config.toml
n_layer = 19
d_model = 640
n_head = 15
n_kv_head = 5
head_dim = 64
d_mlp = 2560
vocab_size = 16384
activation = "swiglu"
norm = "rmsnorm"
norm_place = "pre"
norm_eps = 1e-05
positions = "rope"
rope_base = 10000.0
rope_fraction = 1.0
qk_norm = true
attn_scale = 0.125
bias = "none"
tie_embeddings = false
parallel_block = false
init = "uniform"
init_std_qkv = 0.0135
init_std_o = 0.0
init_std_up = 0.0135
init_std_down = 0.0
optimizer = "muon_variant"
lr = 0.00128
beta1 = 0.95
weight_decay = 0.058
lr_head = 0.00169
grad_clip = 2.0
warmup_steps = 0
schedule = "wsd"
decay_fraction = 0.864
decay_shape = "linear"
final_lr_fraction = 0.0
batch_tokens = [65536, 131072, 196608]
seq_len = 768
doc_mask = true
train_tokens = 1175000000
steps = 10095
dataset = "wikipedia_en"
MLP neurons of a small language model. Each row is named by its layer, matrix (gate and up: input weights) and neuron, and shows model dimensions 229-324. Each number is 128 + 32 x the weight over its row's rms, rounded and kept within 0 to 255. Numbers have three digits each. A neuron's up and down rows have the sign that makes its largest values positive.
A block is one neuron, or neurons of one layer that tend to fire together. After each block is what it responds to, as a language model described it from the Wikipedia text at the highest values.

L3.gate825:090115118148168132176116154140115096085136175110134158098162105137098061131091119149079089100156183131106088094096119125161092099179154142103140104192118106125093108072186096123110151119156104133138124124169141099093110119168127190087188096089114091069169122135155095107144146126163112069
L3.up825:090154158204178140205241095131125130123198048133090137110113140091161083146128111096130098150127101145151162072097164118162106149151108034120137144144156150102160144204105173080142100123132133111203138202156122110065174119123100084101127175138137146170112114164152056115169137124091103140
L3.gate1213:110142137127145091174109088139095113073162146112133128117100150098180132126121099156120152127161157124083100079130153078131108171116138118101131138191116138203171168131085127155107157153107151161132144140168148113159061127043054113120106132187120114128092132132131182088093133123161093106
L3.up1213:066126154148097064169180159122093116126135125163108180130114139126135156105169085120135087125104129141073115094122184111149108182121145071120104132131124218172146138144112080110095145179122113115134118093136065115146112162072083140113116168148226093102113132113155144076081138109128107150
L3.gate1288:097145089121111180156191124144121091113113057094119107126105129168125092149143059150095068137086127088135162145034126149189123153082099061047084146134134105176202130132172113075088149184121153129175146090134107165154092115096097077137140149147171139118116105111094078140097139209105133139
L3.up1288:112130110137059153166199081125116121108122069124121122116103107191096083139155077193127083106105130108155113117058115139208145129077158072042093130136126136129183142126182117070123104164130117137216125074124089182142097097096089079137130160153151165097121100085083090172115151194122131172
L3.gate1587:127144131103184210110139137148098142146110153162121161128102146080156168160030107111098171153090071128150109168172106123157117084123086136136106130158171135121134215119082148127171084150138124194093141127100148113165088152132147170101145153090158137115146147103119095110170141134152067042
L3.up1587:115104159107120148125108115163097119165126105116120144115125117103171155165069122079116189121129132108130092190158105146124130116125097160134108123135178076150124146171134178126083105130154114178129103165144138136129110183122171186181091179068221132140163161084110138111151153149136105007
Description: Directions and returning/continuing

L8.gate210:126090087158184139089122100169128122159165149130193124128161152137134156157151129064136144153109169092135185128107127117091133161145151102146195102137147109122158102131093105155156082160130096122065078185119097122099125146131103111130052125200134096101150130167152161133152133130094159129
L8.up210:130122166115143132148122123139123085148130165137163099163137100176102153131146053083136131126177160117147089106156109175097159074162121127160113148159187123168167170108124161154115145108081157145128076080111100107098092154154118086099131190110169221092084120193141123095131117175141128095
L8.gate565:113160142079133190129115169124097094132162103138108163131088122165160080154137113130130099093126091145128098144141121105102185212128120152096184155097244144135101102099183108085125138138126134164154113085118140171142075092096140116153124168126122099130110138147122124120173112123106123111
L8.up565:060124134104098130096144077108139115141091143111102136098099180111099097121165084151120133134098134168139129123118121183145154118090070157147150108106183161114092120116154101159124104123132118188127120093108085177130117098121120133042151167060142120123159162140142110137140107214119069204
L8.gate581:143155170108120127107122138166076094138049113152125159142139121122136137144154105180174096118187130075175158130131097132152114114104154150132080147165149083148173126123137159153092065134133118138107130098118112148132105087109166142184095150094113133167113126162166145133131171119105165132
L8.up581:075127107143098138077152141161092107170175146120059179163122129131169140106142093153182153104107115150196107022105099130117173191080164139118176136078097088113121151113114140111088122063183048117119154155115084063099119138085122170116115138136133116095058153097071194133181125096111140182
L8.gate834:168136092121112138081122091140125080108100168144128066141114085136181065116118116140160182124131165180156064107120125126137116185117132129107100161116078100200149112150160135095147142119098153135093152173113159135111133182148050110096095159175094155166098149069102171146133162095108082133
L8.up834:151061110176141096130129091130140142111066070183104121122124146158129151159138123108171153137118124130105123070143125093092115097155100119135149124098108177189128186083136105106064096148099081168133144107112166136117125122135100097091141136115159141115079130131150119105094092132128121168
L8.gate1626:148179126121147119195136193114184130133110091119101165132108116159097160152117066163186127131134152141141125125129146175167084106163135069154119136164120098081150167131180153131108149137082133124104135091106132206121114122108113115072117138187126163149064145143141190113116127128127143117
L8.up1626:110100115179071115099153139128150094143066153135103142126158105144141105199158044125147092150153148122106135124168166088128142156180064113099124106150119069133137150166154087085115151146205188177125116128119138125091124120091129107101160146113147141122115115120106114090143163132111108063
L8.gate2223:142153109160131122135160160139156129037122129103083132154124099107103097109107152168061089063110155096105082108153172145157165146079169087108156120132130039096163080131114123144058138139088149149134116136155103197132062086103139134122114158166160158139115134133110156094091107145131121151
L8.up2223:081176108160127108137110105129116198108143093165120145125144158195118132146158103105146140155151066107067135156096149130114144189129121041132103070125128123075137100061110180100118134114145149130112091108120084100163126094089154085131138140172081249106150144152128126111136128190089122138
L8.gate2251:118114108155102139150118099174196119144101125096098174154136127143129154135163107144097107165144190116152080193107108095145115133157078061086075119188101143119168134110147137083101101150140135179225115102065105117136076060142106162068158183123110081100108165114122100133141173117132112104
L8.up2251:070084139144110115188122153194134176130036113114110159095097054167078133079084059142166146142140093155154072124138111123135153108107137142086099155139172077111111182128131160176145165127158170132167097105142134132124088136097133150090105160124075096106119145101129133097133130110105064089
L8.gate2513:102180115133124114137130141147069151175103094155139127164096094154125091153170110185161103134179121095136120124154107185099141146124168123100121145166198086081150153108133096093063161093121130117122133115163099107124134087159187174180148150122157146122105186123121091155134126162132140157
L8.up2513:100158108146150129125120138125098150108099104120068151190149193161167179160139109097072155103132116111134099141098057104114109117111125126129151151115051176086125177137093098171118101147100130184168151153112168110152066159155089105177118183155097142078128123125169121147145099159144162177
Description: Movement and direction words

L8.gate512:157132155098141129170089132072122163131168135178161089132110122137094146091098078152147138124093098144087101144156072143169118103168156096155128132209128174081081143122110053115105197216141091155092087088151099154152135172089128089140112116185087068088184103166099144096145186108159081113
L8.up512:100157060105112122132155121139175113113083097126151062109048115105180103141088124183167159109138112124133103180120124195131125146156140187149122113160138161101093186101111096138164163163127121215097102118155180097091156148153124046106140114112166121099171151161102167064128167161067132137
L8.gate623:156126053100091135110124134165140108062049137140141092127102157075116075108109193082178131185085120098134061128109094153155059102124132151156160123208098152099132122170109185177101089086099107156168143146109172102096208150122171123167134133093111126093160143112108142130158125182169131110
L8.up623:138118083117133142128084106164159083058115131097144156109160164091121128096119139078125127125136071111112094137134115093123152121129133138088139169107180148074103099142169145060121097091078104118187123106143237167081140102131122138093145068090198078055142134137089118171075150077111122115
L8.gate712:149118146113124126137130098122099144081169072110150081110157139162140132127159143106128129149148111120087165182146104135134146121124166108139151144120135166147100094160089116164138092095116142117173080098109123132193150164166180152126148108098101113086144129185111126178177172178118077148
L8.up712:161170111191168110104134153118105132145112114094084074144070159066174130177103109139158093121177132087094117178142159140113131156081169069108183168130123154147177153110134058159132210173177143093110111169174088082154145192116127080073125144139112135211119115133111123160182130105160172159
L8.gate769:145122179150123093133018111111134097122072165146160104115057098119109181131123081138136163100151157092117134183090161132142181178122109110216155121145148074118136168109116072117148149105076175156132134142101111126090168125114152175124110173069085142097116113141069217125148132107157137094
L8.up769:093137147116185149134101181133151191093151134181128100155179102149113171112181174127110093134116114126155163079105152103188123126119145110171154140150086103108165151130164093115115119093125071107156154171075135091061136140129132104069163132083101126122109159132127110103116154119103156077
L8.gate884:217080094083114137108160121124159144132129156135083143121151177140078140216087132121095123114101086147159135161069094154117113132116126177142174146107180114058117211068147124169119086114165081141126116070181133164101121164097168140192130149091088116068128151113077123133119112085114182121
L8.up884:092118168131113061129184143142175069109112144154154185085187144087137065168083149153086104109135112105111123149107074121136100133129164203117210162101156142139113160155096152124120139131112126090154097175133136168109124050068126117104102112148148148104128134124155155159117160101173148128
L8.gate915:098199117114157147107110123082131082097149211176170163139168132095129169085185153152097106125127152159159150107125105138136180165171146167106137100085133073146069157144059130139120111153170152182124095115102204123074122122133092094097095155092124109160097162165118114109127110168131101128
L8.up915:116158252051116135114136106109104156069079169116116128151128163131135131104129109158124167144126097156112156104169159164119064163189136140119093074128107120081150139095100142104163161147165151138076093130146202112119075041134140133125082159127103056116144147135147117172158133111150095112
L8.gate1289:181110133143104099148097164148142103166102150172158179103133069144117072183112107087128126090079095138119071141112170126144178113147122159128138135093121176118189105099179093171151081081046124137127125145081133155143087133154106151058136095118153178098098115101148100102135141104138173142
L8.up1289:118116111046154114132058117065126132102134177105150136126039165100075123124130129159145110121117126102095145140177137111100133151140182106133156138166098149111046115123149128128159081088154125155166091121118186057091128165139144150081112166163086115161185164095170136139108202114096141152
L8.gate2197:164145115119058157137127109105123126109146099123181173117131116100089143097127069162130115100085111088119106142085079082131158145156119117118149119085095144140178153096130130088167094176158187167098156104148148128123170146062126130121108165141158191206181133084148123078086160152120089147
L8.up2197:141146093182106159144125104101182080149097179162174156154126126118199119163083138129079094099111044054157150106159112125097169115112161174104128144122117120121138136181050184110151170198100115135130134137125143111078102176101146095162143160181147111147149148142144137058171106122067150133
Description: Second word-piece fragments

L3.gate1340:196102159125097071128122139110220064084151148138150089066138061177148083124124118042141115130153162070140151202115137095103110124172125058151063078124072157144130141123119123052093119084082145146159113158092139171110073080129189118148156067116170097154093131121186114129112155105082154127
L3.up1340:170126133136130176189070119139159085074190148147171135064135109159121108115138109127070066147096055083093140095148169163088141138085160071176068080183084079143125134103118078102090129092069104180120172123153149189148078079156146119138170172122145078107119064120112093111138121238135155154
L3.gate1731:072114154135129083171117112151167105171131126073127129125083123165172153112130137146127115107120066152160178123139142116200116099113151159118138145100076169155100123146131116156173169115090053131126130086102174115097192107166098104123152159180152172138091188113126143196091134163104169144
L3.up1731:074110162136139113142097138146170129176106102131163121085103150152176181127141131147135099145089062177137159142100099165171096122131144211124158147109125173154079152129117073169146148149129048119101122129112135146127185075192058077136170168186082155136055184112106161198083150116114161130
L3.gate1931:118157111096170122094165081087132141201112139159132079128166077068102127175106160123128127118187129131141060103139139197067091058112140162094107157100145136148140128109147155107167136146110089140145141103186133128126212115119158145133165173137101176109116127095141153216139171133130108099
L3.up1931:173141131138142095083182098107155116197098110111140107107116058118138139227097163133149128125163120150128077145136091170092116080113113125167112162074121158158113133089124160106202152123094110132111136073188105107108131111064205122136149116136119147121166154144117125193147178101136124180
L3.gate2401:107083122165161081117166119107062101092106137102142113119128086074129109187154161069082090135129124098137167118141141138171205134108196180097071140112130188119159162103127115139119114059137158143095099133162094124132142156100098154087125098109134158125089135153145105174143123125148136134
L3.up2401:143120129160114116148148096107129171088075130164131118188089110130153148071115168190155091146139158122139155110122139173102114197150099137156096194142090121104086110160148146138155149200100103114125140103093136126127152100111147206167132130130118104117154147105143154153075107163069139179
Description: Mid-word subword pieces

L8.gate65:125157153079149100093105099163131165136118172149122132184107136144118103196122207140092137108103165161156170106151130096169139173106155168099161191155137138200117068058129197154129230163098121095143050076102137131116159076200133120124148126157144118118136102128177131145131126154148130114
L8.up65:129145124123174162116118133162073150061187103141147101109147141106043070137126135102146153106128128113134067106101110064133118147132154118111139134111138161208175126156089148174193161095057084158093108127168113170157137150161122171128090099155148147106128131095107063144134161167146115075
L8.gate251:132093162179164110124202146133180059094075099099123069134100030086134144193125097139139132094238068083097120117148162135119123091124147133083164089137177108097136169101118106146153117116127119139109107120127083119161136094094137102105084147123134105060193128126137161113172169099139115157
L8.up251:181155152173125074151165137125153118103112166105110166064142114129115101156155141142131134101143115150132088130122100052111160107141172151092158104142221124113152166136111069160159108124089114171154171114151042152197135156106107090110072155123118082109157131120136111096152142143188136119
L8.gate1130:159150125110108133138126138127145109139157178130111141119134162117174152103091142105161089119154083096094137079162109132156141134184086091133117084125173083100097098137159123045099189140099168206133080079147079140137147183075155187115125089140163149146110136143064205140116112124115138155
L8.up1130:140153118174102210135139088075179125131108156166121094101119149118124068112105096116144134094096072163166066127217123138151142143074107082088148086082147121115102079085150090072137139155124115154121098088118155157150126087053086199141166110105161124088165167134141169116135131150134118201
L8.gate1564:113133106107125107109105103149084134106123166112170125121154154136155124148174130129117050078143103136152150163148140191118102176163117170137129118108146145115123133111077135187154148158077098044196139148123085120108117129151109124199120063165130153120071111068121161130115097141145148119
L8.up1564:164133107095174061116068094132115138071078176145086166086101105147104138176110146210122086109096073147154056147136160111054179165131059138088052122151103123105103131157080158165125155143126063113140147126146123132064142187196124079190132092119160127174109099115109109143133065157145129075
L8.gate1687:170122116139070114136172162180109109127178164120129066119116109109133134124115110088087131080101106087126129130099118142143149131152137159152121181131131074137132090090138090149130099115143141119101108096148115168101092122106136142153126132075077071061143141159093166158176141123101178106
L8.up1687:149122145098123140162123206121115122120081165136159153128171116134135141173139101152155083121140115122146130151155102212169121082093164136136112206130173137109098096097131188182097114095155117145122086130113029149131145069079233160129126157179108142086060108109149095075147127090112124119
L8.gate1845:179121153057096098164108145159129138154172179064110093169109131071090157114121146173148167136124104170148111115134134159153121179152144125149129104132168160151100145055108128093154137126178109104127133101111136157159124095101124118105081124144151137131121100136159145127124146166097105136
L8.up1845:112123171087142151148167166165157147150120151155156106084051148161134141073126114152066141086143112133083132073118108128138118142124138088131057097088140089159158133159178120111171068121092168088177086114155081158063103108115154105076103147120113111104121097076203129177125137140093126112
L8.gate2099:113102058114166091153142135097185171133115160134118082103140110125109159175072107140173065104130126186121117083123161130131133208093128163137145115112163120114176139128132141165135160064099093103149128095151125099094167147115113133202114165106144092076130130070126133148193120173148178151
L8.up2099:074141133075113161119150105167140137110077184181164106131111117119066131089101131148076108082121098118090098111071079119108137112146202137084126091173107150124123142140102137104172175115159144158150129140065128096123050151125105104113144095115129120101133157139118109141174148179163155162
L8.gate2115:125123181117165133159175079114168193135125107126092111135065130103127156135172094094143105141129119150090125079136078145155185180065155165124107123081133113115103183108169127115115135104094157128147072111136151097151126153119065074126104156112153138065120075172074163143158158121090117111
L8.up2115:084208117123196122128100094144141145123167143132147140090116154022123159107137118110147098094072120122069096185111123163163140156115107075150132166076181105147107159145191090164122096115139140174114154216144076103065155130158170106105103148096082078172071070106155161145156152136153103137
Description: Land and site nouns

L13.gate862:065147123107148108130094131123085153123119106106150180144149097086105134112151171115110149106184124134085148140134166112158124142123114095117099174118104081155113081154129057099126145125150193139143142079136140123185161085161151159159145141091130122148114186129152191170165120140175108143
L13.up862:157182140130098090067076129165097177195129137110098136104191158090078103100145143164180212117153103109105145150130161119133100183132106129125141157115107086087093137114153071126102116153134149135091106105158118112163138111112157134127167080106146179151099138148169170099147118121187093092
L13.gate1278:135179096141144088130163088121125101112050068138096141139138140160140132186135107067143105129172116141120116111103142141113144166131108119084076121114125140128150140094141137202126130142128145130120059132074197118111173052168138134108145117131129154115132138155139141129076159146119142106
L13.up1278:127067144149121106131055152163045045136131154129154214146159165096184158141099072135096128135116163142106141062187129175122140133145130132116164137116121074112185132152137097153131082055108114089107192080105108100145110175113141134122178156085122129099040165135101120132096137109106112100
Description: Intransitive change verbs

L13.gate182:096108118093117101069129094095152142195146119098121153102132065131144155197160117070106169155096128050099124086135129250128102120090148149108161148087132157174164147109156142135167154170091079129100114112137176172111118169112093123084185140145089128114144121163103092157113094141134157148
L13.up182:152092124124170085133108118118163134150105163124159132123105089111094136154156080119153146127154110091073092126142121120164174131120166094091108062099195136075134137161113085116166125165166113152119091146132164103144083074131078096140152142117101135079150167146111162126144121152110103094
L13.gate1348:166124189086140129144125101114143109154122102092088149112164170123153109137082140069095163155155131184127118196099157146065153110115088088045116109125121102104124184090170113148138150138164123094099099162150122128107181042186140126100054153149097137165140102125143120097085163185149166107
L13.up1348:188124147085148105129119130107145126125093123091086089110080138123160094201077133130102193100093072136101121191112133135139127116099177129081075144121136154164087138171131081161144195126092084065123137141112122137113148069109100065136083107153066114132143124076151144138098169147101138108
Description: Spatial relation words